From a checkpoint of a small transformer trained on Wikipedia: width 224, untied embeddings.
MLP neurons of a small language model. Each row is named by its layer, matrix (gate and up: input weights) and neuron, and shows model dimensions 80-175. Each number is 500 + 40 x the weight over its row's rms, rounded and kept within 0 to 999. Numbers have three digits each. A neuron's up and down rows have the sign that makes its largest values positive.
A block is one neuron, or neurons of one layer that tend to fire together. After each block is what it responds to, as a language model described it from the Wikipedia text at the highest values.

L7.gate170:536516466487366496478459525538579539450494507500497477495549481486499550555585473557574433482534560500534455500483492483431498500492570552464452572539533528479529524443480468512508503609540428466444529487517535415515524514481534526511491522451523549492489467527528524565486444433516476475
L7.up170:554523528449427554470491525463500500514546510508551462549493521508563480517554504398470483501496505431519522487568530460554498502437550478461473478468469489494500479518515388505535452520461459531481461561459492422519543461470523507494591448503485508484477473564431514480471508559460481540
L7.gate305:497491565453463507465598474492557572514503486437503537480539575460539549539501444428517543535459511517486489516501521531465463504532509505518533549498474489530474586443476479536572464458535460425520541486498494500471492424532518553430534542567570488495539453533562552495485467510484568545
L7.up305:415494461546561549519430531491505417407508533450604380520547481483481506487483569536534464514496536507527488529515396485498551504590507533497536489476490406470480484525491444446507489518438438522468494465491536485496468488455482461462493489552526595579484507468478470542558493519441460502
L7.gate364:484442482553451526508553553497421481460539482425537527462577505474527493543523485542553463530538530496516520569445481523482507422480488543462426504519534438464521630433569572440475495506462465477538484534487461497511482561471451444532521479483553513500465557503490484495544474425509512515
L7.up364:450501443477484512495450558487467606534482552511499428472539534469525460475572420554503451511453491497505393530531509516443497402532487523458485495508497533483534542493458538528461501500490448491516489464503539468469483566518502434454546474543482474553518480506483430507535584529482468517
L7.gate465:519454484480479527540516459493521568463514488514564434540457456491483523521563534528553515422561431530501449436481452474516433488549460487589518589532535534497482582482547512498615488481464437462498437482470579510502434469536460476479537468495517543482419481519506533515448442482543468529
L7.up465:454498532518442576494474497446470478471544532558456475470498455449485480479536433486498424556570536431507466530462478530445520532478574493486525606518523468450521533497528501434515472500489520498484472549442548452486468505504454489504515408517503511484425506531498494500529467478521512502
Description: Negation and adverb endings

L2.gate11:487527451542504485490514447546519527541482528444477538566475489573521477492559585506514454488499482513581512499482523513431543560527477522550555437530524524517515447506546434496487534526537512531485494524507506481500422561542534589547450484428525481452549486450462468517567485548536488564
L2.up11:503512534578461546451539497561487500477457468537547464420459478506509484397486509486529463458490489473470539521498558600465508534548523503503517414395534575442506476517434513533446524538544494522480531536547442479461471475454484522487502470517408532557556481586512531516538472449465508542
L2.gate48:462488465512512522610541491487545511470573442542558483471448477546477489501440550489541474581494452553504522510463491533485474504478490534544503519533494581492493536428559483516482497590509537454427464458556484530574525453471535451497403485544479557524464547519606456494482530486456525494
L2.up48:468503501463470512527443472507504470501486539497457459497497457545494601516429564511433457508542480584498441495451526456474498462426467469508518494484507537498547522486511557519486460526470546552468520563512584558493496450486494543531425495486568469506458557535502488449525480498541515633
L2.gate112:560505527570484498531394612420467475432477457499416461461463502515492465521517489408530479504497458424480434510532505408514488517558485511467480499511420491509609583448499470486529495538494485533489457496475482489508495407463520504545433446548516560482459490451471464530462484529529469546
L2.up112:582492487533486510492542484485494530529517413425456525552451519560469474493445537548508490477493467462476419474511548517411516394490477499394393469526498493434533485451505488519497497482520475625495470476497488492475521523507532511505473463472496504450575539484459482474512465584555487507
L2.gate168:448468528525547482486551494586515490489548522473455469438487475536512532524559494490551492432568446583488484512427519529535493479499486526502503519549445578483527549477464501570539466473579464463505497465462549527470475524551482461513453477487425499528552481429573513523508465429475457544
L2.up168:475544500515486511470391495454581509552546508536472546520555482488518489512551474456496503419478458491457466511539528482581468553582525465587493502487448533466517522528514401447469479459518525472583556474468532495504533454432479528505490480471543424489537477491447425456493538552548480507
L2.gate228:479546463515509524532492498528469566581462430510449487516500472432454508548522522474481561457463428536563604481522522466483441524461483456478502469541460511541419552533489582465464570543498437477485528392501456465521501419504466519510468526430534416464526530522470478478441430505536502465
L2.up228:534472478492517565453509512476454462423508517451469539445522504476496398471488461547501455502575501456408468453475498533470521488511524493483514497513447503494543496484437506565546465465508483525508520511482510452532547458468520484557507515491572473516521530538438480556471541515481457496
L2.gate277:485509489480412455509451458479510461466514527478497484466461535582483479413499518488526515476570522495469510542532458439523448427525425513469469494500530434454555531471497433507488519511524472516550486438515397517538483471480482532478511496531502492473490546508547507512454486450472519438
L2.up277:523492504433468457478531445518556421475487490472465448490507486522520496461469509518423450517564486534485477540529538485477505436495468548540435435484554438484478480441477530497493445397501448559488506527553427540597503439538477538572521467533508537543491561595474490576461533445495537488
L2.gate291:580533525507532474429492482461507459552447446527406472475521506414474455496525414467468513458482460432475470502479476497472497498489530500504489524516395456506391530472499470477483545472482488562527508558440498527465444501464492509492539439538531480533518529406477515448469512461483519530
L2.up291:505494564533605450462475473467578478544510485487501519496450521500508490440482524548419477463547521492568521490531507549481507532504459525546482528430423500515476513493471506522496490540463438535545481555470515391506447478508543510463392514496470600494501431465495516596545448516539567477
L2.gate298:507543516537488497537514571595522532464517504520528488492581467626505529479487409453474472471517547548516519500563511465497457472548451473524414522556489503478512490415485492480557539465478502525534481518508484503473521410510544523457502511481518449472477573494543539517462488537507494459
L2.up298:519528513558507550527523505488506518459538563515507499483456549509515525499510510555539551538507523513449531521495477474531476527469532504487468513516481495542486527504470427415489432493447561480427511491526501509493574472430494475557565496500466458498473478516533518443556460438485489543
L2.gate342:443529485437513485422453429482462438507499493472448525499465536542527415490565579476547516465492472474515528482506497551541540472541504452534489458558522535456534488498529505508485543488450526577531518500522538453448446518479497512543553554455447456425623525493538474524504480538391463555
L2.up342:480578517535453551479460414556501543441472612565517472478502559434502500502470505505521494458546478464503477579535480482481450494551532505519417483526549433512501504438542506469548520451536510515520530498512454537494478515549586556571484481497482498486441442507471463436462509528489496455
L2.gate365:499489522495513557523553477466443469489526453479511539523493470505532560518479486485494527461490419473556486559469497525456504503559474477556597443518460486482459510457514504479570553497549496542499573501489481516524463480489484485516509459483542465534479425447433460493457491504439478430
L2.up365:514487539535520550448475523477498488535523616514453509478444437459513469529496525466494455520517400458533433468554461494492504521495515481494533503446526486553427556474537523442484528506509539533485525509479469440457550522532464504461528475486580461418413495504479484508532540499487384452
L2.gate378:526469435515508461570424536439561517531532529470516443516505489467480485487383521501527505496488435539503545486533483530528508455531530505462520497501555546477470541492461521499434485595480427530438504531529442570532480536478543465490488524502469449543527473511554516530463491505577489427
L2.up378:526509512533512512575464478511519508507489492535569512392420454480480535540462563549504493534489510528510538483482518557534512533508550495483536511538586550512555505534571564487499481587473432545549493479474511457411573532466507505424534444468423529565448520582571498519482479501559481564
L2.gate403:548507412524445502510565491544454521492465517512466540517575421523476565525456477451547507471508506508503492505521466517494489437474513445514478488481525474448547476417458527472587462504521486475431514465454512530546483452489523451423544389482556527499475527467448512519435521501456511493
L2.up403:546487569467565505502442520510557488479523452520438466386445531530515517433531563582486494497457486506453554522512571503492478472488444478500472477480504495529495577528598484492461534482500478509580521483445564446419467541571524466474428546442456518492504481531457442438508459580475537567
L2.gate440:547554498510544612462496462511479474520493479542429527503493487487501479559539441491522519515575495500404484551557487520455454462528471446437508429551486443517415561493511451456463555533491487524538494473469448472490509466493468556494496570479528521450423511462435460449584506537463473479
L2.up440:520548512490541553494522484441485539527462457560454529545496541459525525517478496461517469461556517526509459492544451504483519400548504484440479437526475497443467500472536476438562597530574493489488516462458452502430473496491512547471480575478590517496435498464488484529532527477539475566
L2.gate443:555468496507499476548464564477520439530520505465448538498472477578504512510496534546475440459569488480402576522495547494547449506502479531546413542497427533436478478536528572460519457458508512455540542434505587485524486454500491505522478487525496457467437462480584487512505509519500511475
L2.up443:514495474547489466554510534524518471510523482553502498516474487555497529482604421509477492461541473481479452471483499415461549483453508503425483556414502498535563461507628502475521449477524604489532529451480533565583530473500529437467452508466607449482471522455492474509533533578520501593
L2.gate447:486538451539558534518414475465497492482447507384470530445496533493528539524515438439513547527469561494479470448525474506472483486548503476529517428503471500515482575497496452422565491466492580500488497503481469535524513415564478605464546474542481589526502529451497439499422467568486559479
L2.up447:492472540505468453397520549485501539519438472421464500469533480466531531534487504579445478492464495544458496460506558469548492482480548502522567448575511569493497538523508577466420493429578513487470438513470510453536449481487429530481507512523469535572447431539507476518472457484531481535
L2.gate491:529519531542564438515429486497450566501477512508509497435550554490525488548571459433551494521494538450468445590514518447472485533480502437456526487431517476522479542404499465533433503533542437467578502446445559529461577538458538554503435522467601550531535558485502534546494546500460461589
L2.up491:494506529472564498480450508517492507517476488554559412455573494493516508554508509477542483483499461459532455561525557473525491435519558497484541509441554476515550565409560483468515482502600462488462559537505589516504494499432452548440542483536541485501488540454503527503505473529475496486
Description: Possessive and Her tokens

L2.gate81:555426492510461476505507532520553477472447480514500527408567413495511559432454539549531506492469585544551445549425576534523528469473491454527531416465462530402535554468518498464474516469548478430564466487505483543505429528483474554435491491519535593466503467464547477478540439520500484480
L2.up81:532488511518551534466525572521401569462472462516523489438511458542506371525547529548491418483511506532549547521533547464503504543431528512463498450482473559408523459569548433441440531467493476487435519479512464464497498562545543496467465481531450519458543456481495467560453534489474533465
L2.gate98:461537461434562533430504548518531517488578542548514484518425478468449504481573460489525477540626483545534574546489562479441512526458487525552485490452503474448480558570428531470474402466510443538468582469516521529527439549468489474504507537563478543525462491458555494437423441506522466462
L2.up98:553520424540515567511473492483516495421494443531430559524536488455508434449498484552440379526474464505531497478558493461547546488452524549496526519527497509535503520477564545480461543466517519540517477473479513516469480447524520431479420506481552486457462502492481458475467484505475514495
L2.gate113:542559432530535508510487473527480472445484501468468442502474486643483510504553502428515466485503504486529522544504485472450534456534468529574540570461463534425487501423471513439516534465541487516487518519538518523553537463572429540493505478501568465508506491475566474547495509445452483497
L2.up113:478518472490559477541500523486528477506536507494516509462400456470517550471498466518570447509468490501532490484462584554525418513522492629472455543478452529521551526393462410514515429430475491484461480481504467513476469450458524428503470489568528522490526479501509480456524526538533510563
L2.gate115:518546485425471461543517526519556529477387456448472474516525426567496523491479449486531492474459519500472449426569562501512479499497478446495459492537490531551514524423524492475477463515527456543469542479463517420542502545416470572457500476530508485528575522515549496508433498599446487480
L2.up115:532559523448513504476490528515559523460447508413478428524551424603513544473525480480571508490501562466500409421493573488488486498523535484445478500581492566520519553447554499481452483513602478541487504431432621464534495586521448533488493464490499504509541494575505489458510461547446485462
L2.gate164:491519529415468527480452537486474490397485456511376527507556447523476388507520505454569499506524509503582476478499488511471457508431483458457536436460521506465495534492501465498478550516586494534564537428452470515508491527539512518432470495475542512457426452492495502473465546499433500526
L2.up164:617515514559483465495503487519428501496468406524494533514470503508502470564574480504515420473528522508459481521516548462469477533470519512486441519458446514537485536417506569437481511381430461512507429462571419464521525477426448488560459468447517463514516484493527502530501519478427518550
L2.gate165:580507526518484513438461435491451502514475489446545437536510415565546553545478536466481528459498476536467471485486592498513438572403474490481486455501513465526474530502460544496590475474546502523505475450469563449480499450464490518496433486509505518504455476461550581499489482474457523555
L2.up165:506488566568438524492483451470446482483448434502504498505422476524502534454434534580542477497440507461504479477577505547501498503573514459462431491525456545508446483483458528408509559522461493526440485528575471475462428470467463471546470494474453580505447441467465490466527444486479476520
L2.gate238:535624498456531609551518509547499474508478519540471489493490523569522436414509584459576515491508498414483450471493543485532436458460437510489434423474425505522534549483487490526522487511458514513485475544492543516517530549431487462518483469477505481513470458475558504495555504502531477529
L2.up238:587513532383468467468498531473501581549543516581555473466499386475526449491506487481506614433511489489530469575591511508526397530505501496501518465528536515515534540491549486518533468555487581553539456486499508500451548512533510509472502439514537511509477561469481478456487482504428498457
L2.gate242:491490588536494551510436484478480580479492421574449471490521478531516476522525495520564567502487485465500487463521559508459530446556526481514581520560432481459557506553586470435524531479470476580440499417513491532516470536542515434444438507517461544475508524506517444513538486576468493525
L2.up242:512527422492480513456505473515529503494515506542489504487467458492464482484448423486508539484457565452523541475505525530439504496455482492478435520462446486508478518551516494424507541400524530432436532597512524499535482488503519497469514483516471443512435453566605528510444516520529489504
L2.gate278:463456464535536521467432549453536479494514553517475429459463534521504507515482550420485537540464423583543427479470507500545511508482610452497408533507533499498497465436523438453457471583524481547443473508454493503465499484551529488536492435486485572549528497549504481498449556410491497482
L2.up278:493531543501510481543508475583463416414471479507499527561518477514471487470482512533498418439466490524486548530575578434604383559516494536438536488570497517509542536513512508505578512538451508482466517502479488472544449575524487512491542490505495502554463490470451500425514523445534558543
L2.gate318:540543437435511526540557508535533512473480516476438439475544462558484441508597546455565425548524471537508505526526513502490446445483457510531548534516408541468503519561535501434495502405526483613547558515430513522500508450493511551517504494527480503444416440505487534495468533544438420493
L2.up318:523458469564522481491511494533496446588508441442511498515468475550515489504469475545525488461600524518492503429553440558467577416497553509526420470522480442468478512536490468527491517543461467521532412480494475548438488539515457476473490627446491392483475534436529438469509527526507451494
L2.gate326:530590517489505475492539492519480459518480549531482507605533493460506455477555565429547446537465445548499510480481477540459469427576526516549520544508488509450435490529455481556489456542564461515480511463523479500496487503494435504410496499553500577535486521482505444579452512531458478542
L2.up326:503559543498497577514500551511485477492482546547429519512476495521494444463463458528479540482536515467502501520512509563457493401520406476510497544478458478432547516500486469469439484475513477463561488560392504475446524532482498508494463484469483487528457464524481458532569544434445483502
L2.gate361:544570557472470568518513427488514524490479526456536447494595420546461541470513485536507507565530457524498481535389546493470420523533432442426468499497521478461490497505456470461507468478534522558495526391562448442497532539455511490461460476495496572515561481481495518391485526482483514549
L2.up361:508473532492440521507566586504454474451481528401437505468455507464511495472502645537462529574447497571475507467506500502537506500529543500505522418546516477476461493584546499488525491427466554421482486494498469460507461514483537472518472461506552529450439519491523499536511498492480503569
L2.gate409:481465492569485492434471589506489499520450440493510487529583459534478512470522464529542539530538468490516501503516469469471511455421459521500555508441451503445549489539516478481478489536522458483464540518479552544546517415465469535512500505452459523502510476524489479544457450474503559418
L2.up409:551500482477493492502464526523591505532495580584486513495545429510518477473523472476524543456519464477518497573491557563537539536460505547435509493517597510420466564477511405503471460530458521483494541527460495563427409500556484485499577595505446479440442518506516471488527504472534523424
L2.gate513:569514485430515498522451505467495578518516541536487456541489434520522558556510542475533488432489525552500547538434548484504512427532531487504565554540491561540516497445460400488492459537463446447570548509542363500517520525443495570479493492583466561549476514441445477477442442535571491470
L2.up513:548485513533481485494479541470525545517490562488499458500461517560486508515475496465462451407428448513479583531423536531484453515553586539496524578461498532542607442498414433491517439544422527505511543489511413540525517546452547509468498454538458499531465560498466440587522462495523553569
L2.gate526:544460526501567481443448479454527571433524528513501417566515472560525521447529476394518481563420491562468489480473540510560477459550493492535518549479551502450474477526521483485498518513495524496406541514442506572502502519517515583478416537447533519546504495572523522556522531523489487441
L2.up526:516482457544582517448496485511529414444409523541527470546462440518462539455481539470472495475473437592531452529490476529566564483516520562515475536480514537485466467459444521560455467455500502481459547528449540509492456444553471504505452500507561570556514491512487485506402544451488454512
L2.gate559:543524508492510585442531558491504503479447395495514457540421523511528468409468472469506540496570442480502467522549480504478534386508518536556476485483518488384490513462503524498528480463524476504484470474479478500506500444516513527491432568456556560550443490513457460530561513476458480570
L2.up559:556494470512541543483516553477537520470483466511448542514543448454501485507490534550555467569555511502493543489543518493545517463497495512540469501548588541476413529528559527492528469500443490462476493492503512530472560430572470542524487568448547515542493514486514463507515528476484490535
Description: Mid-word st/en pieces, "not"

L5.gate151:509456449443506476553524535524487469464486497490510491515502478522466472535471475521491443580497504567559457513484469484486528464538501461529488531498442482428478464500491506510414473478490427493475512490494455494477495515600460536574575460570533522489520531515493463549537471523477532603
L5.up151:510491443497478445527554493520467478460560481586552472532520454480414585570485497499485386501515479524600541496510462482504516489510549534504471486431533525481466455483524476503471494509545426547458505523441462462498518505559500490580506444540512392557475540550504515610439483426506479522
Description: Negation after auxiliaries

L5.gate409:566531522526487509529436477445528499522522506470573484467510503540508559474496481423486488543461520516486433532441478507500544580430467417389545518546513509510495541467527545506525543530533504412534535472482608485556531494570480537502499438458554417495484496532476465512548538473500499532
L5.up409:483515476587512484512512526535520467481488528516539563486484465492488533491539517436498462459383408478483496442462468451527470489519508466449476511470454533474538500469494542484552562470527455496423493456463547473468540471508442472468509489465531512565417523567487464531478578481484492489
Description: Possessive markers